config.yaml
d_mlp: 384
norm_eps: 1e-05
init: "uniform"
MLP neurons of a small language model. Each row is named by its layer, matrix (gate and up: input weights; down: output weights) and neuron, and shows model dimensions 64-159. Each number is 500 + 40 x the weight over its row's rms, rounded and kept within 0 to 999. Numbers have three digits each. A neuron's up and down rows have the sign that makes its largest values positive.
Before each neuron's rows, "fires before" lists the tokens most often just after its 100 highest values on Wikipedia text that the model never trained on; "fires on" lists the tokens most often at its 100 highest values on Wikipedia text that the model never trained on.

fires before: "ed", "s", "ess", "ment"
fires on: "ult", "op", "c", "es", "iss", "ord"
L3.gate327:491531491510549505513549577532525513553449509482510480494490539476476462492497491414491553532472514562464532448447493478542527432567533435532475549386516537596470492462538505457480525459484495528442492488487518460496508419507526500538427447464542531500528479444561458438489443440449530471
L3.up327:488492470514444488519487520475555547433506490557537513539510558573540523495452547481532543490503511438424539520522547477521515394530505551540463528479490559525520537517518512506525539515507491501508473449497460524470492456508577528487481615480504558569534532448518570485458511449475461466
L3.down327:510546445504507417482529538472464563452494504483508607502524469498469498505424442474546532490474549514485516479550442507548511502501475477544448530596504521509553517455475544590529466389498502499490552452502516487506556466536487435552540511528515456463420480457477491590501563425516502534

fires before: "il", "ear", "-", "ime"
fires on: "t", "y", "es", "s", "to", "o"
L3.gate359:486577494493483540504575462473471536511570413530433473481548522484498461517530490425482463518490543511494469514543503475487482495504520430568534450518497499477522539507477526477452545530483513491527563531425464491475552438498523504489463505533503524466476478427504540521489473489479598498
L3.up359:498583474539530513502546416558464503563489482472471471545560476496492493471500507439516504605493450464502472526508539511584409545523457507551476477508551546476496590476573509551425465510530490525511506487447520451435517517563509530531416499467476463542483523455474515481471464538501519573
L3.down359:446488554497523475526476483566486510473570427494578458509477466544495473436536550481537479424477533517466455513477496448513513501536504491493589479478544473435491489489486406550507537580537531454490484512499493494459543438480420596511593483471523456488397482533537501485509527489479521571

fires before: "ing", "ed", "ment", "hed", "her", "."
fires on: "c", "op", "ad", "k", "pen"
L7.gate367:505505501525472457409537559551568497547532523494407534468430498522513490571489500525533535508490561449471516545525538502530512540567525449478457470545490529466461580586513456495546510537491548485503468552471560523517456515442531457543441534540526493429511530495517504500502504484558510516
L7.up367:502532508490453491602575467594549525465458465530543436547551452548441556521524504445505510475459450514576458510455550488583493549466522596529442487455510496508497436439537496499497503567445487484531488508471480470497538493494620509502431592500499522503505445496514473569548466491452488533
L7.down367:548489476532492487541496557472513433518489458471390562557473462463582489536539449561530504473438610483447560493506504469484455565523542504476575549552488461484502578570437496495504529486488571460560485471525568460516527493453457510525523443444521457482523520470563497568536463525537507469

fires before: " |", ",", "st", "ap", " m", "ir"
fires on: "p", "ia", "che", "ian", "00", "u"
L3.gate171:488499453483501512490517443523571539449561519461495550484453416484610444508514531561542481505514493445442563476510540527488517533558520525491442493440456557572490447463543567531487476507415502510491468451469505524534518423540484492519503495551508562455534518584490487492480458561472522458
L3.up171:489514533462513570463531460469493535414522412457547509486486480454507503493501476441443429480455448468494580497470468484483445521481500454514552521472520511478518495496542526531501464517448532490491478470440481499423469458560378539520562467525492552556544498438534498543401465441540464477
L3.down171:495483536471539510513544529513456462415512469541526511545505499437473497543545479526533457461455514450472498460493500535528452495492469536493558439536472522532515498471519472544509473410497526483523498484563461493466556494533569453591607496375541494551495538509494482429511512457513539535

fires before: "il", "ed", "ing", "ild", "es"
fires on: " bu", "ord", "u", "pl", "ir", "enc"
L3.gate201:519492527485464598487529522484511489523494553539489497462556506527538523501447519447488460485529549498556472445540519591493527545413500457428495519479511461532524537618542453492519495494460523465456507573524453540449579539546560532482502502563500535472495446511533546495500500482484605466
L3.up201:498506493560541507514492469520503531468536556517495438479502409563524501491493492489485463480512513451564545394438544486529521546536491411520545500525521469556470618519461498511400495515575493497514524589454468460507466503481487550516450550526522456520499510481463452494494433485482484456
L3.down201:490530517502512542455522492512453451530559593493558499487502486485473526511478518465516494465523505481567480521431508472531433460510483429486623504492486480499463556506568513510547480525524572485471565507489493489486507469555507533567497535646517491514390425500517472557571518563426438494

fires before: "A", "N", "D", "B", "S", "F"
fires on: "S", "B", " US", "C", "T"
L7.gate171:474471449474498521521466445478480512523529490417479454457459440503551462533482517479495475514524511492552453481559462606486467533505438492567507525476480471495493446544505488462511513493520515529490510507407520534535549474411516460465538503547547503498603414464484470484494420542494508493
L7.up171:522427479501520515539515502465555532495492480475485543495425502530390520497466457418402498505514512515529512477542505466506490469478508456571496455455460482526433557460639477476481488496485484485540535461434481599519535500569476481491461483511524515480442572523424517523456511483509502450
L7.down171:508485483490577472426522518498511500577496541471504456522476482493510459573474565482577486519600502402572509463507460522514530558570463574533486524472506530482519475528527514548466453435438546497500523409585557537506495505524504511528534468378499537476466474538431506502540441488475548496

fires before: "ies", "ation", "ant", "ial", "as", "ific"
fires on: " spec", "ific", "it", "l", "ent"
L5.gate365:474486521539450489500532540457529534517448513489477532430559482501485503483515552442454563531486566452564426517521441457545533495431473469506473464513506414480462504496519550620441507413484491490512500541543555465503522489477528499487425516547518520484506469541437439525463515534506489474
L5.up365:508496496463555524429488440453528459540537496530420479458530506465489511474514539518530616511592469534494492525464544535532553531556445471483513459483531493469483552589467436503490451544472460555490465508533474517522501452449502509516461509517480579483534565558448412434481508423471460447
L5.down365:511482455429500518532510462514502527516508521463483536474568564475508524496522506475477529466489557532471469493570524472437473479450437507467512435510528544450532487489572518469484443522546507497492540469471441506410557470443557497476497501495460494470390565568477498426419548529500514478

fires before: "il", "per", "wn", "cc", "b"
fires on: " o", "t", " pro", "s"
L7.gate197:515543558491462528509512489450495503529482462475431579484481502488545487563552427485525465550479528531535497508418489501504445431452481502508473397538490496612497489503492478468528510531474548491478438481486473500469465479552528456455475456573492473560518507486562480503537449465491543459
L7.up197:467503482519573484588529526489441595544520481481493505522485502497497477446561481551552455498536556530509528454488514503569487514498477419438515479530564456504506466481558483552540453496538502450574480558424529459572414487547464476471508561437485533533480496476555521531537539489457524514
L7.down197:487547565522484568434516515558428546536509541525529558525496506492474499485502542521396465537493526493600547454532532468501535467424529500475510514451517439499501512461517495484440481516516466431528499518462534517580496428491542563519521510491453484558434504488588491499480506465472474490

fires before: "ver", " as", "en", "ed", " for"
fires on: "own", "e", "t", "fer", "ish"
L3.gate214:485483490491527540482522456571569504510505485457498482488468527508474530449488391496475517508415522493479548503460481471502600433505492435518617515591534562483516504588512485494506466457511574592566542502503478411490494458447511489536441479464486491452459542487538499531517492491535476450
L3.up214:498447433567440474524484557513601590477477467532471468428499494519546574468461510521478476548465488529463557422488544518550559588556482493485495521460493627556515496462564518501518526486489573483527519464486576507545452436529545469508545515479482516497522481527549439504515518412463491497
L3.down214:483523425583499462460445543462524480495538512467498438553554482421543515447534473468459555479520527436579502507432511463513487494522436524516526438437528552509554534544525480437447520496484523511493519542503515467460468537534513477479409477429531504470534492542544462555542407499462459464

fires before: "ear", "ro", "l", "overn"
fires on: " g", " app", "p"
L7.gate375:509481470482462562453446514539520518527496432494498426521476493519523477486458463413528395539481490485465454527502549509535515498516537430470471500477420479453467497462526452526516577524493524563523523549481531534490508515475526482480465411526529481464497441497479488566590463497512556473
L7.up375:463417475495449517525531486512456587506556461498530559469463516604506504518429470527499584563534534453510471474507372552531498499475475423515456456507497487483440527481408550499565482544501547515487452499475463508484496525501453587496517545490491456519463582513524575496509541468452494497
L7.down375:453509462423459497516481518488421516523486496495507398404457491531453465474459481534517533555474468465469484506556492552409480467474472530461529460475446531486550538509427491504534456509472475432496570496557466444539501523485536501523481550536555481511361521445492511502502525465529471423

fires before: "ame", "ome", "a", "om", "um"
fires on: " bec", " n"
L7.gate312:546515473476533509548444418499505521538462490435552512505503455483523520516498429484470499537452557482416457511515544531461506540475540494531507458413543503505583461499480487411492483523508497484523500506466480441470526559447527491494474567541475541532491522512515579516594452498483503510
L7.up312:494572502477454394550525499535517462485512469490478573533417474563491507456474447481548469493473518552480504449461511467536535490485531498488558546534510536486477548485539484505549514512500440537485521538491489470523533502472498434498514445446508501536482578457572427504535430501481500419
L7.down312:551486518479493510546466529506442493484518504521518523435541486536472487490451567598457463492476533483410514450626502564495510505445541514592584517448578464474509547435546519469501428467509494532506505527457513444405435485492492565468464467504481565530486541529536491485537481487480542503

fires before: "er", "pl", "b", "ph", "en", "mer"
fires on: "em", "ord", "um", "ue", "or", "for"
L7.gate302:488574490548524463495511511572533498542476551437515522444584411471470517480522434456504508520494507491475502412461516473515384519445506445474472549489481572517544512510486522454503454479538490514433512535461556489441501412506517525555402492482534504457535498523473538471548461465473533515
L7.up302:584559532499496489511498504512473500495455431485421465440553511500388477500539501475549482521474506466462468486496551490524445442493448490578490411488532539533476500585549552536498526536522516495412520506427496461583546493506494482516488501489542529466441503582488447487546534437436526460
L7.down302:499448583512583488455492492441494525505519509482442520431541486501485509510517477433509504494446555522531441545523536477480431565477486500459457450470519465455465565541549549451456492515461553426464468538487492525480556479491502514497494441326455569485500579564501549452503481511511473575